Part of a small language model's weights.
Architecture: LayerNorm before each block, learned positions, tied embeddings.
Training: 491M tokens, 7493 steps.
MLP neurons of a small language model. Each row is named by its layer, matrix (down: output weights) and neuron, and shows model dimensions 32-127. Each number is 128 + 32 x the weight over its row's rms, rounded and kept within 0 to 255.
After each neuron's rows, "raises" lists the tokens whose logits its output raises most directly, leaving later layers aside.

L4.down78 [153 124  90 149 113 119 140  24  76 190 119  47 160 107 136 110 186 138  83 150 191 106 136 142 134 186 124 177 142 150 138 137 163  69 149 149 175  54 123  56 140 113 145 157 146 110 154  95 137 127 183 123 154 135  54 118 102  89 124  61 173 169 143 152 110 144  76 116 198 111 173  64 109 156 169 145 135  86  55 149 106 100 144 129 162 143  75 109 109 145 119 138 104 124 125 128]
raises: ".", " while", " due", " but", " Succeeded"

L3.down1803 [162 147 116 151 159 100 113 135  76 128 109 212 179 103 190  51 158 169 142 135 129  86 120 156 115 110 104 144  68 141 158 141 117 137 141 102 139 208 126  93 152 131 131 131 107 134 132 164 150 170 136 133 108 101 125 146 115 154 143 205 168 167 178  76 139 201 116 180 118  86 109 107 114 129 181  65 149 109 173 119 135 138 106 183 143 116 112 126  31 109 167 152 187 132 136 130]
raises: "\n", "\n\n", "ist", "and", ")"

L3.down1832 [175 135 145 173 192 147 154 100 164 112 123 150 101 107 128 160 255 115 143 115 138 113 158 162 115 132 120 169 173 122  76 120 153 123  97 180 131 104  89 138 137 102 147 164 119 113 138 157 187 127 153 117 154 158  80 147 133 121 144  97 108 123 153 122 131 135   0 103 157 161 139 101  94 158 143 121 115 100 102 119 112 156 116 112 151 138 127 100 139 204 132 138  59  89 155 120]
raises: "-", "=", "St", "S", "So"

L4.down38 [151 122 113 129 121  80 175 106 116 174 135 136 154 138  68 127 204 166 110 114 108 147  84 204  52  95 126 117 121  76 149 130 137 133 124 177 177  70 143 113 152 108 168 151 155 104 146 131 189 131 105 121 132 136 187  98  91 130 160 153 134 138 123 147 148 116  71  97 127 144 114  91 165  61 131 113 139 114  88 114 139 169 153  74 100 128 209 125 121 105 147  86 213 130 180 148]
raises: "”", "\"", "]", " [", " of"

L4.down496 [121 191 148  87 146 109  80 126 105 183 165 172 156 110 119  87 118 154 149  76 149 161 106 161 127 130 131 149 124 176 138 119 100 129 167  87 119 160 163  88 147 151 176 151  99 161  60 131  89 193 125  68 119  58 177 139 130 113 126 209 128  99 133 156 122 172  97 162 127 181  94 103 130 125  97 104 140 100 194  93 122 128  46 164 174 126 157 162 106 145 152 129 179 118  78 119]
raises: "\n", "\n\n", "\n ", "This", "ology"

L4.down1291 [150 125 133 158 151 114 140  87  75 134 141 130 163 138  86  67 191 149  92 107 160 137 125 114 128  93 122 176 163 151 158  62  82  78 174 127 144 152 143  95 143 104 130 184 121 132  67 117 126 193 158 122 123  90 104 116 105 142 102 153 172 208 155 166 134 172  75 145 159 139 171 122 141 105 102  67 132  90  99 113 114 174 132 129 122 146 127 119 103  87 126 155 193 132 101 158]
raises: "\n", "\n\n", " This", "\n ", " However"

L3.down535 [145  83 166 208 139  96 152  93  56 127  87 109 150 100  80  74 117 217 116 139 120 114 161 123 172 120 131 150 132 113 122 116 139 156 154 140 141 146 114 141 229 150 109 119 145 114 150 183 135 192  78 123 155 106  82 134 106 136 150 166 178  98 178 150 122 125 157 132  78  84  79  56 106 117 139 156 141  84 133 127  91  95 128 118 123  83 119  95 134  19 147  56 136  81 157 148]
raises: "ston", "gan", "land", "town", "wich"

L3.down1973 [103 132 105 183 133  84 127  97 131  98  95  85 127 117 121 165 138 118  72 115 174 143 104 105 134 118 144 194 186 216 110 145 174 125  92 105 113 111 133  66 105  95 161 155  90 159 158  99 184 187 133 131 100 159 164 143  92 149 126 101  82 130 104 194 121 147 167 152 205 152 158 137 140 122 103 135 192 175 108 143 131 167 133  77 177  99  90  82 125  50 116 100  88 165 118 162]
raises: "able", "ful", "less", "red", "ously"

L4.down540 [ 88 169 174  85 116 171 115 157  77 158 139 152 138 147 150 120  75 139 137 115 154 153  85 104 122 117 149 134 148 140 141 148 109 156 142 111 161 182 146  99  67 127 136 105  91 169  98 100  79 159 133 113 102 119 143 118 121 138  93 215 143  89 109 138 123 174  89 173 139 159  90  46  73 138  84 105 140  99 193  88 106 130  71 159 155 112 158 167  82 121 165 107 165 148  75  78]
raises: "\n", "\n\n", "”", "wh", "ates"

L3.down381 [110 148 166 191 192 119 136 114 143 148 124 157 131  85 201 123 255 130 125 116 121 127 108 107 165 139 117 159 129 118  79 104 114 143 123 122 120  94 125  91 111 136 127 134  95 144 111 144 151 131 139 120 114 156  93 149 204  95 143 155 112 122 170 131 122  97   0 138 141 145 127 126 125 145 143 125 119  99 125 151  99 115 151 126 119 145 118 137 107 255 127 111  64 115 101 111]
raises: "History", "Background", "General", "Geography", "Over"

L3.down974 [162 124 148 202 173 122 145 122 143 127  77 138 122 110 153 137 255 117 132 103 125 111 141 126 152 136 110 185 133 142 118 108 126 126 109 187 121  90 125  70 143 149 143 158 123 131  86 124 150 143 150 117 122 170  69 112 146  85 134  82 140 120 155 121 126 105   0 111 164 182 136  77 106 143 113 115 108  93 133  97 131 104 159 134  91 129 135 133 154 197 116 125  72  78  98 122]
raises: "Personal", "Geography", "Final", "High", "History"

L4.down1343 [115 139 127 191 197 130 141 115 123 155 128 173 121  74 177 160 255 147 128 122 130 128 110 124 113 143  81 164 111 112  97  92 113 133 136 113 138 117 127 111 115 124 145 134 112 168 157 104 120 145 129 138 102 145  89 150 255 129 129 115 103 123 130 121 125  99   0 136 162 120 100 118 133 140 151 132 102  97 142 145 112 112 142 133 147 119 127 163 109 255 141 105 107 110  95 113]
raises: "History", "Background", "Personal", " the", "="

L3.down1406 [120 144 147 120 140 117 119 156  92 154 177 203 177 136 133 103 155  99 199 123 136 143 103 155 130 120 139 125 137  77 120 149 129 108 174  62 118 182 187 107 121 173 167  83  69 118 156 100  70 206  84  98 111  80 185 107 158 132 178 191 221 112 159 112 123 206  56 132 152 141 101 127 122  94  95  98 108 115 165 167 134 135  76 138 146 126 144 166  83 129 133 128 155 136 133 130]
raises: "\n\n", "\n", "ever", "wh", "ans"

L3.down1641 [210  80  90 110 119 175  64 115 193 145 123 121 133 157 147  95 153  98 154  95 145 167 136 146 146 121 105 100 135  84 164 123 132 125  55 109 120  68  95 130  75 143 153 101 121 118  90 141 140 122 112 169 156 131 115 136 106 128  99 109 161 166 172 102  81 169 143 164  81  98 149 164 151 156 186  91 112 168 125 106 150 133 114 158  75 104 115 130 104  70 101 124 116 147 118 151]
raises: "cha", "hi", "ki", "ky", "cho"

L3.down563 [140 141  82 132  80 123 134  81 130 113 111  97 135  86 172 142 122 138 113 146 175 111 220 125 210 149  82 192 120 165 139 113 144 162 173 180 112 113  78  60 118 145 127 138 124 124 159 130 105 111 164 141 149 141  81 130  86  85 126  67 182 154 146  86 127 148  93  96 124  89 117  65  36 174 177 179 138  96  79 122 101  88 205  96 150 137 139 137  75  76 186 142 107 113 107 119]
raises: ".", " because", " while", " than", ";"

L3.down724 [130 109  94 123 101 127 142 127 116  89 164 112 162 127 174  99  92 115 106 104 111 205  91 142  78 143  95 120 115 132 171 144 105 123  97 152 134 169 120 115 157 102 103  76 117 104 148 108  93 140  57 146  78 118  69  85 129 159 154 176 154 167 163 142  58 172 161 118 129 185 157 119 113  76  96 112 168  91 132 127 128 176  91 112 128 103 124  92 144  95  94 125 135 136 150 190]
raises: " Result", " Date", " Pts", " %", " Total"

L3.down720 [156 147 114 164 192 152 144 101 148 101 135 185 121 135 132 157 255  94 147 135 158 121 143 165 140 147 130 157 138 127  82 106 175 136  91 165 121 124  95 150 133 131 134 148 130 103 136 150 148 117 131  97 128 139  93 125 139  97 162 107 111 152 165 107 155 147   0  89 186 145 113 113 113 144 111 144 105  85 128 151 123 112 102 137 168 133 100 105 132 101 157 119  73  78 165 137]
raises: "-", "=", "S", "De", "St"

L4.down1320 [159 154 120 166 167  99 116 107  84 168 149 174 145 124 120 105 191 184 129  98 145 108 136 163 119 141 116 150  94 123 136 111 113  64 234 103 118 166 126  63 146 105 162 187 121 166  78 101 138 197 133  93 130  86 121 106 114 108 130 149 171 194 118 205 152 194  78 141 128 119 149 156 153 103 131  68 134 121 125 131 132 155 128 144 100 138 166 121 111  77 131 147 144 123 117 200]
raises: "\n\n", "\n", ")", " ;", " others"

L4.down1234 [161 123 142 142 164 119 136 110 155 118 112 170 145 134  81 131 157 125 158  99 133 162 170 144 219 111 108 180  92  80  62 115 124 128 129 163 187 177 103 131 125 143 113 141 154 104  93 140 117 135  75  59  85  84 121 149 116 119 184  97 123 162  47 160 130 118  94 140 166 101  75 125 153 165 116 155 133 136 120  91  98 132 135 140 192 122 114 104 113  99 140 170 172  91 138 130]
raises: "–", " September", " October", "rd", " November"

L3.down112 [ 48 191  75 169 147 112 120 123 144 118  71 139 133 115 147  68 159 132 135  93 162 162 133  98 123 175 108 157 130  85 136 116 151 104 144 158  32 152 124  81 131 142 123 143  73 124  92 120 151 163 145 144 168 111 143 104 119 158  80 119 172 176 131 123 132 120 121  97 213 116 154 116 120  70 105 117 110 121 111 113 140 154  59 130 114  98 144 148 177 143 123  68 191 143 166 128]
raises: "ties", "ón", "|", " =", "ents"

L3.down1651 [180  51 130 144  90 118 162 146 133 118 159 131  88 149 142 176 159  74 109 126  93 116 135 172  96 112 173 107 163 136 145 180 142 176 110 212 138 146 130  96 159 101 147 130 125  96 234  71  61 130 161 140 153 159 180 140  79 148 152 108 148 183  75  66 125 142 138 161 137 107  98 165 129 165 118  91 119 170 118 147 141 136 103 140 176 121 168 129 105 184 163 196 157 124 116  74]
raises: "\"", " [", "[", "]", "?"

L3.down1771 [166 133 120 204 192 147 149  89 163 122 114 162 117 109 172 125 255 109 146 116 138 117 130 172 117 122 144 162 141 135  60 121 138 124 115 165 141 114 105 130 146 133 149 139 106  95 144 173 168 123 140 118 110 151  73 155 173 109 163 101 131 105 168 131 142 144   0 102 150 142 126 123 108 161 132 130 113 119  98 104 108 127 134 138 154 139 107 118 123 180 126 145  53  66 118 120]
raises: "-", "=", "S", "St", ")"

L3.down1961 [155 117 145 186 192 125 149 114 153 103 127 139 112 130 126 157 255 100 146 125 138 137 105 153 134 135 146 147 168 135  76 146 126 116 119 156 109  85 102 143 119 138 130 126  91 109 148 154 142 127 150 137 145 158  72 149 188  95 147 105 104 107 152 123 137 120   0 107 150 140 132 129 122 148 139 139 107  97 129 119 117 138 132 123 156 141 120 119 138 210 139 108  64  77 124 112]
raises: "-", "=", "Ch", "Personal", "Fran"

L4.down858 [142 139 123 160 176  93 136 116 136 136  99 139 100 120  68 166 255 113 137 146 162 191 119 151 115 128  62 186 151 171 116 123 140  91 124 117 135 113  56  54 121 120 152 182 143 126  88 153 179 190 156  86 134 136 166 153 152 166 141  97 104 146 192 118 153 132  35  88 191 147 202 106 137 108 127 136 148  89 123 117 129 140 122 164 127 176 132 135 100 127 129 140 104 113 186 130]
raises: "=", "Personal", "General", "Geography", "See"

L3.down1175 [127 148  97 117 137  65 144 145 100 104 152  77 124 131 125 103 146 100 124 109 181 127 119 173 108 175 147 172 172  96 183  73 129  71 180 169 112  71 157 162 117 138 117 178 148 105 129 151 111  97 106 115 105 126  92 107 137 105 132 107 197 177 155 143 155 193 150 122 125  77 141 124 135 160 131 135 128  74 148 121 101 139 138 161 180 163  80 143 161 174  84 144 121 107 140  59]
raises: " while", " during", ".", " but", " for"

L3.down1433 [141 149 135 173  45  88 131 164 165 129  89 101 143 119 138 178 134 133 106 102 107 114  91 110 126  90 164  96 160 171 101 106 117 156 130 208 110 142 104 120 200  94 140 120 130 106 146 127 176 140 125 142 105  96 144 137 100 149 149 119  74 179  95 114  63 153 160  66 123 128 143 168  94 119  96 135 156 136 130 144 128 171  94 163 172 113 155 120 212  86 107 143 198 145 169 134]
raises: "]", " |", "}", ")", "”"

L3.down1200 [ 87 116 136 127 117 155 132  94 147 132 173 143 126  73 161  91 165 180 104 141  59 147  93 164 107  82 172  74 109 111  94 175  86  59 188 209 137 173 189 123 178 113 154 102 149 138 138 133  88 116 127  85  71 142 113  91 128 153 125 109 101 139 161  81 145 112 176 170 203  75 154 141 112  95 154 149 181 175  96 159 123  71 125 190 119 131 121 111 104 152 118  81 196 112 112 147]
raises: " December", " November", " June", " July", " September"

L4.down1956 [ 99 152 106 161 122 134 125  66 122 158 128  57 119 128 113 172 234 175 114 119 167  82 113 155 180 101 110 168 128 155 115 145 150  63 175 121 176  90 119 111 105 119 164 158 147 139 116 113 192 178 156 133 146 124  95 130 104  81 148  87 156 121 181 159 132 153  74  97 127 170 149 105 118 125 161 107 127 131  99 136 112 137 109 170 121 140 119 123 139  50 104 165  79 120 122 122]
raises: "|", "-", "After", "Se", "."

L4.down1440 [147 148 121 183 200 134 160 108 160 113 106 149 127 136 164 152 255 108 130 120 143 120 127 136 151 138 119 155 124 113  84 108 119 117  89 170 128 124  92 117 102 113 154 134 119  76 153 141 149 106 151 131 137 167 100 147 167  84 156 113 120  99 123 133 150 131   0  92 116 165 145 109 116 150 126 121 120  92 103 142 105 117 134 108 129 135 116 121 152 255 100 131  69 102 134 122]
raises: "=", "St", "-", "Car", "Final"